From a checkpoint of a small transformer trained on Wikipedia: 1377M tokens.
MLP neurons of a small language model. Each row is named by its layer, matrix (gate and up: input weights; down: output weights) and neuron, and shows model dimensions 416-479. Each number is 128 + 24 x the weight over its row's rms, rounded and kept within 0 to 255. A neuron's up and down rows have the sign that makes its largest values positive.
Before each neuron's rows, "raises" lists the tokens whose logits its output raises most directly, leaving later layers aside.

raises: "sk", "m", "yl", " least", "-"
L5.gate731 [118 112 134 111 141 165 100 122  56 127  93 118 142 101 109 124 103 124 128 153 147 117 134 121 184 117  94 159 137 110 142 134 130 134 130 126 124 100  91 135 167 156 158 103 108  99 101 115 194  80  85 173 114 156 109 133 131 143 111 129 146 144  97 110]
L5.up731 [107 111 111 154  95  93 120 143 139 168 107 139  99 120 149 132 137 124 157 133 134 120  69 108 164 119 177 116 141 161 110 159 131  74 104  78 140 142 130 156 123 114 118  95 134  95 132 115  82 121 113 129 146 143 174  85 145  72 135 115  96 102 116 106]
L5.down731 [ 77  87 157  90 106 105 133 159 123 154  93 145 155 140 127 116 114 107 123 143 142 116 116 118 140  86 148 104 104 125  90 126 107  94 116 107 165 159 136 136 107  97 121 130 101 107 137 123 128  83 165  93 159 186 114 134 131  82 121 101 111 110 125 121]

raises: "chu", "na", "del", "set", "che"
L3.gate752 [107 116 125 135 127  69  79 132 140 112 105 107 159  90 118 119 123 157 118 126 150 123 119 138 141 139  97 115 105 147 170 117 134 158  99 132 114 110 143 156 137 123 102 106 120 149 123 156 181 112  86 144 138 131 143 115 112 143  99 105 158 132 116 130]
L3.up752 [145 133 182 132 117  76 165 110 136 162  50 130 151 163 153  98 135 135 157 178 119 136 156 134 127 122 100 134 138 153  67 119 142 140 126 137 136 119 124 157 135 125 144 130 130 102 142 136 143 115 121 121 112 111 139 125 126 169 115 145 151 142 116 155]
L3.down752 [114 122 127 109 102  95 135 149 151 169 150 132 131  83 135 108 120 109 127 145 140 141 125  80 146 118 127 109 155 139 101 115  91 130 107 133 147 113 141 180 155 159 145 110  51 131 104 111 139 142 144 124 156 152 125 101 102 106 160 102 147 145  91 115]

raises: "'", "i", ",", " and", "n"
L3.gate788 [118 158 139 128 101 111 104 103 159 132 144 115 123 111 132 135  76 129 141 138 130 144 135 164 143 132 125  63 140 153 165 155 135 129 143 123  96 111 137 119 137 127 142 137 159 153 119  52  93 105 176 138 113 111 126 166 113 117 119 136 130 169 144 154]
L3.up788 [137 132 149 152 100  99 108 109 151 144 124 155 110 114  88 125 101 126 111 128  84 139 112 139 158 115 112  93 115 156 148 118 142 145 144 137  73  95 127 167 143 139 134 142 128 145 128  98 115 121 171 134 122 127 111 159 138 126 138 120 150 136 144 115]
L3.down788 [121 121 144 118 139 127 171 178 106 113 121 143 154 170 125 136 114 117 125 127 151  92 133 138 138 133 125 174 145 108 116  95  94 110 134 123 163 140 130 100 132 123 111 118  78  99 131 174 159 155  80 120 166 120 149 114 116 136 135 123 125 101 151  92]

raises: ",", "'", " and", "-", "s"
L3.gate1310 [131 188 152 147 125 107  99 139 135 115 114 118 104 120 151 146 114 133 120 107  79 135 133  96 127 111 113  99 130 132 175 163 115 113 133 125 130 107 131 162 118 116 116 167 184 157 133 117 119 101 156 134  86 169 136 153 150 147 146 139 155 157 137 131]
L3.up1310 [129 156 154 166  98  99 118 149 121 110 111 117 113  97 124 125 128 182 110 116 126 125 142 115 125 135 129 104 127 121 175 138 128 111 136 142 117  96 130 162 144 124 118 173 127 123 122  93 106  97 142 135 101 159 118 158 148 133 171 131 133 136 135 123]
L3.down1310 [121 110 125 113 149 160 153 130 128 139 136 146 141 158 132 132 124 126 125 136 141 130 134 137 132 162 142 152 142 121 117 113 116 140 121 116 142 144 126  83 127 115 138 113  67 107 139 168 144 151 114 121 153 116 113 105 100 139 121 123 116 126 126 113]

raises: "ries", "ically", "ical", "istic", "ization"
L3.gate1234 [118 104 110 150 122 103 133 135 162 146 119 109 150 191 149 108 139 153 118 136 121 129 125 105 117 122  85 111 175 120 141 143 119 159 178 157 131 109 138 124 117 129 135 156 122 110 129 165 124 154 184 124 145 115 123 127 134  80  80 119 155 161 142 130]
L3.up1234 [126 148 160 152 130 150 138 137 164 162 143  94 134 114 134 128 177 123 124 195  92 134 119 131 124 127 125 163 147 122 136 119 112 135 147  89 156  96 131  77 143 131 136  73 101 125 121 157 109 129 132 126 150 118  82 114 154  83  98 147 170 136 113 142]
L3.down1234 [ 79 128 128 159 121 156 107  62 127 137 100 127 129 122 141 156 149 151 111 123 133 127 101 113 114 148 145 144 162 154 126 118 104 130 187 158 168 139 158  75 112 179 104 135  76 114 136 121 128 137 177 111 113 113  80 133 140  89 119  93 160 141 114 116]

raises: "ates", "ative", "ike", "ä", "ate"
L3.gate1694 [ 89 131  84 102 160 117  96 116 110 128 126 135 137 100 145 173 209 151 132 109 136 113 143  60 114 140 124 114 154 144 154 116 124 162 164  95 122 184 103 128 122 100  80 143  97 131 105 178 112 135 141 126 196 126 116  92 138 129 107 161 143 159  91 131]
L3.up1694 [129  94 162 133 127 176 170 101 169 134 131 148 110 143 129 184 146 127 127 118 125 151 131 133 119 155 105 132 150 123 122 158  93  86 126 140 156 146 109 164 106 187  87 141  78 137 128 133 107  97 149 125 133 141 134 172 193 159 102 142 170 161 119 129]
L3.down1694 [115 131  66 119 140 125 141  89 159 145 134 126  99  97 120 164 184 101 131 108 139 126 161 132 157 158 149 131 158 126 130 145 111 172 143 121 152 165  97 187 101 132 102 147 126 140 113 138 124 159 162 108 189 143 140 131 143 135  94 153 160  92 152 141]

raises: "if", "ib", "ake", "iff", "ada"
L5.gate1085 [132 152 101 118 147 138  97 157 146 162 158 124 131 141 112 117 136 158 106 104 181 131 136 104 137 145 101 153 100 146 138  87 122 151 188 170  94  95 112 154 117 165 153 140 128 121 118 163  92 144  85 117 153 160 167 113 140 161 127 132 113 146 154 119]
L5.up1085 [142 114 148 109 118 173 154 170 180 136 138 118 111 139 131  89 119 125  68 137 122 183 103 111 101 141 100 115  95 106 150 155  86 147 126 147 135  99 135 152 143 123 120 138 152 122 107 145 128 131 134 114 104 154 160 145 140 185 128 146 128 111 152  80]
L5.down1085 [143 128 108  78 152 113 111 148 140 143 127 117 120 118 159  78 106 124  72 141 149 141 141 116 129  85 122 120 141 121 159  99 129 140 100 143 148 124 129 132 145 136 111 123 133 114 162 152 136 131 120 100 144 108 156 119 112  99 159  88  99 103 112 173]

raises: "ship", "d", "cat", "do", "n"
L3.gate1552 [108 133  90 124 138 112 120 151 121 128 124  97 120  88 135 107 103 114  94 188 151 131 130 154 124 147 139 122 110 133 127 103 101 142  99 111 138 117 138 156 149 148 159 132 149 103 157 169 116 117 131 127 120 116 119 130  95  94 147  91 119 136 140  89]
L3.up1552 [142 123 132 110 115 118 122 170 121  94 165  90 156 124 160 129 128  92 134 148 134  85 157 113 123 132 149 129 116 128 150 114 134 144 120 146 115 128 123  97 159 133 101 129  96 146 111 166 141 118 120 122 126 121 119 119 101 111 149  85 122 146 121 144]
L3.down1552 [110 107 131 112 124 107 143 137 123  84 126 102 115 126 154 102 126 111  93 132 118 142 136 136 101 135 115  92 122 117 139 114 133 128 129 110 155 129 162 138 126 180 128 147  82 116 132 147 149 127 140 153 114 138  97 132  85 119 139 140 135 113 123 112]

raises: "si", "se", "s", "sis", "sia"
L5.gate1649 [104 128 123 171 106 123 171 138 141  78 149 127 134 152 140 130 109  95 140 158  82  96 117 125 151 163 103 154 125 116 158  85 127 139 133 145  98 118 129 118 167 130 137 166 130  94 114 164 162 152  99 135 144 107 144 101 121  70 104 157 140 114 146 142]
L5.up1649 [120 129  78 103 103 163  70 119 100 137 164 106 113 112 126 153  93 105  83 131 131 164 157 117 113 145 153 110 136 105 112 107 149 161 130 122 141 133 118 119 115 114 139 170 115 124 138 124 135 146 102 135 108 105 124 142  93 150 117 154 144 132 139 164]
L5.down1649 [159 133 135 114  99 133 142  84 107  94 143  93 123 115 152 120  92 156 151 116 121 122 157 117  77 114 103 110 130 114 125 154 102 125 112 149 136 117 101 131 113 109 134 133 110  85  89 100 142 155  96  99 166 104 145 124 109 111  82 152 100  79 179 101]

raises: "s", "so", "ks", "sel", "gul"
L7.gate722 [126  99 151 135 121 133 164 137 121 135 149 112 150 158 143 144 137 141 106 128  97 115 128 147 172 150 152 192 135 159 176 117 133 162 106 143  70 107 150 139 139 126 103  92 102 124 131  99 132 115 142 135 148  70 107 120 137 119 161 115 135 133 118 101]
L7.up722 [171 131 118 123 173 142 116 126 150 101 114 153 115 108 129 163 135 134  76 128 115 143 148 137 139 101 134  97  98 191 112 136 129 123 120 142 137 142 183  87  88 116 161 179 150 149 113  99 106 141 147 146 150 144 117 125 138 138 121 129 129  95 119 136]
L7.down722 [100 164 130 139 177 144 112 141 127 136 119 112 119 112 178 123 157 108 134 155 130 100 141 139  96 153  77 162 147 136 102 116 132 110 150 157 103 112 139 133 142 137 152 132 108  96 129 121 125 126 132 111 143  86 133 108  92  97 132 106 130 105  90 127]

raises: "et", "ets", " banks", "net", "uit"
L5.gate223 [ 99 144 148 106 136 119 171 138  97 139 123  98 142 123 127 125 102 108 113 151 129  92 127 114 119 128 143 132 107 119 132 171 129 118 123 172 142 122 110 126  96 104 149 146 122 114 132 106 106 151 133 161 131 158 160 117 103 121 138 132  79 127 102 111]
L5.up223 [129 103 171 108 114 132  84 152 120 109 160 116 159  46 103 139 129 101 112  85 125  77 124 102 127 114 138 141 113 134 105 142 169 126 116 113 107  91 127 102 104  83 120 156 119 104 112 123 112 119 118 142 117 120 123 148 115 126 133 143 111 115 136 160]
L5.down223 [128 105 138 107  96 183 107 159 118 161 140 134  95 118 139 148 137 169 123 123 150 151 119 153 141 162 118  99 135 163 127 144 113 117 126 108 109 123 142 100 135 147 136 161 155 146 129 144 172 123 120 119 109 126 113 108  71 140 135 133 147 132 138 116]

raises: "ring", "his", "h", "ning", "ro"
L7.gate1580 [169 115 162 115 108 124 126 102 114 131 108 159 132 147  90 135 136 153 130 155 147 131 116  98  93 113 108 150  69 158 157  91 149 148 117 117 167 107 150  97 127 159 120 115 121 103 137 141 125 150  91 128  96  97 101 123 129  82 121 138 104 117 121 169]
L7.up1580 [159 137 129 130 139 145  95 110 111 150 142  93 125 129 125 158 129 137 148 162 103 161 110 118 186 137 132 161  51 167 155 136 160 134 128 168 110 137 125 140 143 145 104 150 130 129  94 100 143 145 111 135 132 144 136 144 131 111 131 119 118 120 115 143]
L7.down1580 [139 127 116 138 132 158 168 130 118 150 135  92 139 161  82 128  94 183 152 164 120 144 112 152 162 122 127 139 119 169 124 134 168 146  88 150 123 135 165 125  98 164 141 157  98  97 101 164 138 136 122 196 129 124 138 144 154 145 138 102 123 110 118 119]

raises: "\n", " About", " Over", " In", " That"
L5.gate1601 [132 141 152 122 167 140 128  82 129 176 153 165 104 116 136 140  80 157  83 146 132 155 106  94 171 153 128 125 108 140 150 120 157 144 185 138 136 102 116  84 147 112 101 117 118 123 148 166 147 160 151 114 161 128 126 119 145 126 131 159 110 156 120 134]
L5.up1601 [121 118 115 132 167 125 120 143 142 121 132 109 127 103  90 120 121 122 122 177 157 149 132 123 135 156 141 138 135 137 130 115 157  99 157 112 155  93 125 144 152 136 129 120 139 100 154 127 122 139  99 148 143 135 128 159 115  68 145 124 129 132 117 144]
L5.down1601 [139 127 140 143 102 124 114 121 126 133 159 166 121 155 106 164 122 189 157 135 126 111 110 125  95 112  81 111 109 102 127 123 112 159 120 124 126  84 129 101 143  74 140 144 228 139 115 162 106 126 131 127 130 117 114 109 155 157 134 150 106 129 141 151]

raises: "u", "ace", "mor", "age", "den"
L3.gate1478 [112 154 140 130 130 133 141 118 139 140 128 122 123 162 123  92 118 106 124 137 116 103 159 145 132 132 106 176 130 117 134 107  72 142 142 136 108  93 118 175 106 131 125  81 108 175 119  76 168 119  74 128 115  86 152 109  94 124 104 140 117 140 119  95]
L3.up1478 [114 129 148 162 179 102 131 119 107 140  87 128  94 165 121  99 113 153 169 140 140 127 150 146 124 114 138 147 166  65 130 105 115 158 128  82 118 103 114 119 114 133 109 119 147 131 128 126 116 136 136 101 129 121 121 115 121 110 157 143 116 193 119  71]
L3.down1478 [134 113 169 120 164 102  97 116  97 155 102 142 115 170 114 103  91 152 156 123 102 116 157 163 111 118 149 123 106  83 120 102 130 129 105 130  95  99 139 173 111 113 112 111 112 109 119  96 119 128 180  97 109 104 144  75 148 143 144 116 124 139 123 114]

raises: "du", "cu", "for", "d", "mark"
L7.gate480 [107 112 124 106 144 150 135 141 133 189 121 127 114 140 140 124  58 138 109 120 129 157 105 136 128 126 142 100 147  97 131 107  99 130 114 125 138 138 115 133 149 184  73 164 108 140 106 126 105 112 132 137  80 108 133 146 157 112 157 131 138 148 117 142]
L7.up480 [111 130 118 117 150 139 161 124 141 110 137 110 115 117 132 168 107 136 148 154 132 149 121 129 129 145 134 167 108 134 113 140 108  99 135 143 168 128 108  98 135 116  87 117 125 128 139 130 141 157 155 119 158 128 132 112 105 130 119 123 119 115 158 150]
L7.down480 [129  98 117 147 113  88 127 101 191 140 125 133 166 116 137 126 117 142 159 106 117 157 104 126 100 137 125 182 120 115  90  49 102 130  86 125 118 157 140 158  66 152  89 156 147 143 105 100 144 110 121 145 113 130 110 148 106 159 109 103 126 109 129 139]

raises: "rill", "emon", "ef", "esh", "ester"
L3.gate690 [126 121 138 204 133 133 147 141 143 129 123 147 129 128 142 138 122 124 122 128 153 105 121 108 155 161 139 110 168  76 176 129 127  96  89 100 128  71 132  98 141 143 111 104 135 115  87 132 138 150 146 104 140 169 149 148 106 111 158 143 123 151 168 104]
L3.up690 [ 75 109 111 151  97 124 124  84 197  89 136 146 126 124 160 211 142 139 141 152 113  92 120 139 159 133 141  93 146 144 163 114 145 133 118 113 136 143 127 117 146 132 103  72 107 132  91 110 174 164 105 100 130 147 149 124 116 143 148 121 107  93 113  94]
L3.down690 [128 131 170 159 116 120 117 134 155 174 122 159 163 159 107 110 103 135 174 126 148 120 133 152 127 141 141 118 102 160 136 132 153 143  68  69 100 108 143  92 125 106 135 101 125 130 127 101 169 138 100 124 104 124 170 158  87 101 153 116 102 140 130 126]

raises: "wise", "ulation", "gal", "vert", "cra"
L3.gate202 [139 118 124  98 123 141 123 150 148  88 141 140  88 143 128  99 136  92 160 141 129 143  99 136 147 155 132 123 140 163 157 130 126 122  85 120 161 171 185 127 130 146 111 115 106 142 149 117 106 135 121 122 152 103 124 111 115 164  89 167 145 144 124 134]
L3.up202 [171 138 159 187 156  78 115 170 135 110  91  92 173  95 134 184 139 135 206 126 141 119 146 175 129 138 114 148 139 134 108 137  94 115 113 105 138 147 139 130 112 110 152 124 128 120 141  79 133 163 130 123 139 133 162 110 108 106 134 126 112 138 106 141]
L3.down202 [175 153 172 133 118 129 117 123 154 105 138 141 135 137 163 139 138 108  84 145 142 111 126 154 142 130  92 136 103  97  92 153 108 150 126 105 155 100 112 147  96 132 149 131 128 120 167  85 160 118 148 129 119 124 128 168 115 146 119  82 121 145 150 110]

raises: "iff", "ic", "ique", "ically", "ical"
L3.gate1597 [137 137 126 139 112 131 149 129 116 105  99 145 127  93 129 153 106 163 208 112 140 173 141 133 107 106 144 107 125  86 111 149 133 118 159 124 157 117 103 144 154 116  80 129 127  69 122 130  82 110 115 142 157 142 153 103 123 125  90 147 133 132 105 140]
L3.up1597 [ 85 144 133 130 103 162 135 109 140 135 131 138  96 136 134 124 121 155 157 111  90 163 126 113 160 178 125 122 119 101 135  91 100 121 169 116 152 171 134 164 157 134  96 125 122 140 120 117  97 139 129 134 162  98 155 114 166 171  97 133 115 149 117 142]
L3.down1597 [ 97 117 114 131 104 157 145 147 131 104 119 131 118 143 154 126 137 150 184 112 143 138 139  86 117  90 132 135 150 131 155 121 120 150 144 115 156 120 187 124 172 153 125  93  99 157 142 128 123  98 113 157 143 118 129 117 111 114  82  96 155 168  99 125]

raises: "ized", "ize", "isation", "shed", "ła"
L3.gate1209 [157 118 128 149 133  94  82 166 114 145 126 159 173  88  86  87 182 162 125 102 125 113 108 157 158 146 124 110  87 172 111 110 164 148 114 118 108 137 152 177 137 157 114 121  88 101 165 120  86 106 135  81 150  97  99 123 110  86 135 158 157 120 127 172]
L3.up1209 [ 61 117 149 122 126  70  94  84 179 100 156 154 126 105 175 175  99 135 143  96 110 141 126 117 100 100 119 117 104 147 128 115 137 111 154  97 129 160 133 133 119 115 118 125 134 162 130 107 135 147 164 157 117 150 126 153  93 149 109 125 120 115 142 138]
L3.down1209 [102 128 138 154 134  98 136 144 146 124 140 136 140 142  74  93 151 132 137  73 136 111 115 126 133 125 166 144 150 165 122 161 140 137 128 134 112  82 120 115  76 173 114 130  90 102 136 117 117 121 129  99 123 127 143 141 135 108 106 167 132 148 164 102]

raises: " of", " into", "man", " to", " from"
L3.gate1227 [132 163  98 135 174  96 101 164 129 112 109 133 137 132 150  89 103 164 173  99 151 144 112  99 175 111 166 116 141  86 119 122 118 152 187 120  90 151 120 113 163 103 140  99 141  71 139 166  97 178 105 122 125 147  94 109 136  79 119  97  98 147 123 107]
L3.up1227 [121 160 116 129 159  85  77 108  96  94 106 151 172 121 161 126 107 176 140 113 124 132 119 100 196 101 139  75 146  98 124 128 144 106 162  99 137 149 135 120 164 109 145 102 145 130  92 182 138 155 102 114  86 143  92 116 102 107 156 105 123 120 132 100]
L3.down1227 [130  80 151 116 103 138 160  89 123 120 140 124 104 164 107 149 132 126 117 124 107 107 149 142 124  96 135 121 148 165 133 118 144 119  94 135 140 113 120 123 108 154 133 138 116 131 127 120 164 125 153 151 129 152 136 123 114 135 117 133 160 116 129 102]

raises: " own", " immediate", " entire", " earliest", " original"
L3.gate947 [ 96 111  80 128 130 110 167 134 108 102  83 137 113 115 160 132 167  84 110 112 160 105 108 103 108 113 111 147 183 142 117 133 111  58 132 144 122  88 142 147  98 165 109 144 129  83 145 144 109 138 114 119 141  73 175 122 101 144 120 160 152 181 162 130]
L3.up947 [122 125 135 132 170 162 120 151 141 127  86 148 112 108 141  92 161 106 171 122 123 121 135 128 124 112 150 184 144  92  94 171 122  89 127 153 104 125 153 127  90 169  71 157 110  81 120 130 131 133 133 123 126  81 148 149 120 114 106 119 133 150 144 121]
L3.down947 [147 130 128 102 159 155 115  91 101 135 123 134 141 113 154 125 138  67 132 128 134 138 143 115  95  77 143 175 180 140 111 140 124 114 128 105  76 113 111 137  91 148 131 125  89 119 130 118  98 155 114 117 107 122 130 143 100 117 136 129 167 128 142 132]

raises: "7.", " Succeed", "    ", "6.", "former"
L5.gate1796 [117 142  96 148 157 116 142 170 128 134 126 134 124 125 143 109 127 150 153 125  80 110 134 130 126 143 182 124 128  97 164 134 146 119 151 103  96 124  96 142 181 120  60 122 118  73 119 119 130 166 108 122 129 137 133 139 132 108 135 108 126 141 134 153]
L5.up1796 [119 105 126 136  91 119 127 165  97 132 147 140 109 134 119 118 172 114 146 124 159  96 110 108 180 142 120 132 127 157 105  96 108 133 115 134 114 102 136 125 127 144 103 145 121 132 158 145 133 141 139 141  95 148 107 167 136 127 132 102 125 138 117 124]
L5.down1796 [119 121 107 141 155 134 120 170 118  71  95 134 116 133 152 145 151 161 145 127 138 123 136 152 131 105 170 110 122 127 147 122 128 107 114 142 101 154 133 174 130 152  73 118 142 136 118 111 146 148 148 155 152 179 159 133 166 127 118 127 132 148 140 105]

raises: "ward", "\n", " nor", " than", "by"
L5.gate567 [115 142 112  95 110 151 138 147 121 145 140 134 107 155 128 173 133 174 111 151 133 103 132 116 152 131  83 129 102 175 127 134 120 114 108 117 119 169 109 121 143 105 128 131 133 100 107 117 159 153 100 138 105 149  88 109 132 130 137 143 154 118 107  91]
L5.up567 [118 148  93 120 149 144 101 129 137 110 108 119 109 110  96 101  75 107 158  88 163 118 104 122 140  83 133 129 147 124 137 154 167 127 110 129 191 147 149 136 135 139 113 113 107 126 118 106 161 105 133 148 139 135  77 182 134 103 102 128 126 120 134  97]
L5.down567 [113 104 116 119  75 169 149 157 125 139 147 136 129 134 104  85 153  81 140 106 150 146  85 130  85 124 130 149 148 124 130 123 170 113 179 116 157 124 120 110 134 104 106 136 156 107 147 129 127 146 132  64 154 141  96 131 136  76 133 148 143 140 149 137]

raises: "etter", "game", "ata", "al", "its"
L5.gate175 [ 76  95 123 117 143 131 124 142 126 132 115 109 138 127 139 107 158 154 173 143 154  86 128 112 111 107 156 124 123 152 102 103  71 137 166 175 138 161 105 165 109 137 111 118  92 112 113 135 139 145 116 133 117 167 133 114 141  88 108 138 125  86 130  93]
L5.up175 [ 95 107  98 156 142 136 123 159  84 146 137 136 115 110 163 174 164 137 140 125 102 103 116 120 141 113 158 134 121 135 114 136  92 112 168 162 106 104 137 112  94 107 124 129 113 150 106 134 141 117 121 121 148 153 145 157 159 135 132 180 137 114 102 116]
L5.down175 [ 98 109 115 123 173 111  73 118 102 163 126 137 161 106  98 114 110 182 159  80 153 165 120  97 127  96 165 109 109 140 158 108 103 154 129 138 141 179 129 139 145 156 148 102 105 138 123 138 153 158 145 152  93 158 129 162 107  74 122 164 147 124 129 123]

raises: "–18", "-18", "–19", "–39", "–8"
L3.gate1349 [120 124 161 129 162 141 163 151 128  99 131 147 147  79 119 103  99 144 145 103 145 110 130 136 141 125 144 141  94 117 119 122 110 100 141  87 130 153 138 107 113 147 134 141 108 119 106 151 124 127 121 161 149  74 146 118 120 112 148 143 112 109 151 187]
L3.up1349 [130 162 115 115 141 133 140 134  83 109 104 143  94  84  97 119 127 154 109 143 104  87 124 151 160 141 206 146 101  68 129 117  80  92 118  96 170 165 124 161 130 122 115 114 134  94 122 166  93 119 100 153 162 116 134 119 151 112 141 147 132 107  94 114]
L3.down1349 [132 169 167 127 145 147 130 112 118 118 144 122 107 157  98 141 153 180 127 111 120  95 161  92 138 154 143 107 117 118 165 108  75  74 134 101 189 178 114 129 161  58 127 134 151 108 109 125 140 133 123 117 115 149 147  91 142 112 115 153 144 108 101 101]

raises: "tan", "band", "loan", "gra", "pen"
L7.gate243 [124 131 103 138 137 162 104 132 115 150 101 155 122 140 145 143 111  86 134 149 120 106 158 109 146 157 167 109 127 129 117 159 110 120 108 166 113  79 103  97 149 159 101 152 137 102 119 169 115  94 184  89 145 119 115 140 148 186 161 129 146  89 144 131]
L7.up243 [102 134 103 125 140 155 178 109 163  78 122 111 116 120 164 156 106 148  78 121 176 156 163 127 177 164 135 157 120 140 137 126 159 124 130 162 166 105 145 133 139 131 123 159 148 124 143 148 152 110 130 157 136 137 166 116 139 163 157 113 134 123 139 154]
L7.down243 [123 145 120 118 121 217 126 101 106 151 121 140 119 114 156 133  99 118 120  73 154 164 161  87 157 159 127 140  92 188 115  83 141 102 126 105 126 106 141 122 139 137 115 130 167  98 115 157 115 108 167 120 152  94 131 128 122 165 131 134 158  97 136 121]

raises: "'", "’", "hor", " able", " power"
L7.gate1620 [150 125 106 127 115 130  96 111  88 114 107 138 148 170 114 144  92 178 143 144 135  62  96 115 168 154 133 102 104 134 113 106 129 156 111 135 144 145 153 156 158 123 116 143 110  65 117 158 120 119  94 133 123 138 127 143 146 127 112 100 137  92 173 136]
L7.up1620 [134 129 100 114 139 120  86 114  72 101 120 117 117 190 130 135 115 153 113 110 123 125 107 105 142 167 120 156 128 145 141 140 117 127 105 175 143 138 131 103 143 110 147 119 142 100  64 165 139 138 122 112 101 147 103 184 138  95 121  78 123 112 124 143]
L7.down1620 [147 174 129  56 118 127 112 168 142  80  79 147  86 143 142  86 116 156  79 118 132 156 117 131  84 138 110 155  97 134 162 152 131 127 134 101  96 169 139 152 128 100 177 102 138 105  98 120 146 118 107 127 117 152  61 121 138 128 150 120 127 133  97 124]

raises: "s", "so", "sion", "sis", "dr"
L7.gate895 [105  88  81  76  87 112 156 168 128 119 125 173 176 148 134 137 155 129 133 137 111  89 123 137 147 135 133 155 135 115 128 105 137  91 124 140  84 129  82 145 117 139 142  70 138 124 145 136 167 123  87 112 172 126 128 108 124  34 106 174 134 123 122 108]
L7.up895 [158 138 106  87 151 147 109 127 139 124 122 135 137 134 136 150 118 129  87 128 156 114 135 159 114 102 126 102 117 141 108 147 153  69 127 121 155 151 132  88 107 135 157 129 130 136 128 128 113 100 139 129 114 152  76  96 134 178 149 146 133 149 125 139]
L7.down895 [124 153 133 103 142 130 149 119 146 122 130 115 137 152 140 110 149 123 106 142 114 139 125 186  94 116  72 164 135  92 156 114 126  96 144 122 104 169 130 152 139 121 127 151 162 117  87  73 113  92 113 152 122  96 101 133  96 118 124  95 131  87 130 108]

raises: "vo", "dit", "vel", "ter", "rog"
L3.gate1360 [115 132 128 134 167 110 111 160 127 131  73 165 181 164  89 160 137 168 120 125 140 132 144  85 129 115  95 161 136 121 113 117 100 139 190 107 139 125 132 122 140 135 160 104 126 128  78 161 122 128  97 137 109 119 163 146 126  97  99 129 134 137  97 151]
L3.up1360 [146 128 124 118 119 137 160 148  95 137  85 147 119 158 149 151 155 134 130 165 136 136 170 157 162  69 116 134 111 108 111 133 120 126 140 118 140 113 112 138 118 117 133 115 134 135 111 157 108  94  95 107 108  98 124 141 112 114 159 131 153 118 142 126]
L3.down1360 [126 115 163 139 134 144 139 145 132 145 114 151 177 134 106 170 126 137 146 147 121 156 131 101 134 105 108 156 140 125  98 146 128 139 159  96  94  79 140 144 106 178 150 107  80 115 131 103 163  91 117  87 107 134 135 133 121 124 108  79 120 133 111 153]

raises: "emon", "ux", "ons", "ambo", "gues"
L3.gate1276 [119 119 153 134 123 137 134 113 112 137 121 126 158 102 128 105 127 148 120 139 110 140 134 103 147 150 114 134 136 146 121 162  84 147 102 105 139 182 108 151 170 153  62 115  97 136  83  80 151  99 156 107 134  98 101 157 144 164 119 142  90 137 123 123]
L3.up1276 [138 101 137 143 114  93 153  92 144 140 120 148 139 154 173 117 120 131 109 105 101 180 130  96 159 147 123 105 139 122 128 119 138 160 116 133 125 143 106 144 118 139 156 103 140  87 124 160 101 113 126 106 117 149 147 144 151 116 117 143 145 130 210 167]
L3.down1276 [144 126 124 116 164 119 143  87 178  98 137 167 171 126 105 123 109 148 114 109  99 116 129 121 117 135 135 122 145 111 120 125  96 145 107 156 105 160 128 106 107 172 114 133  83 103 108 144 136 137 163  70 117 126 153 164 156 111 124 109 136 146 149 153]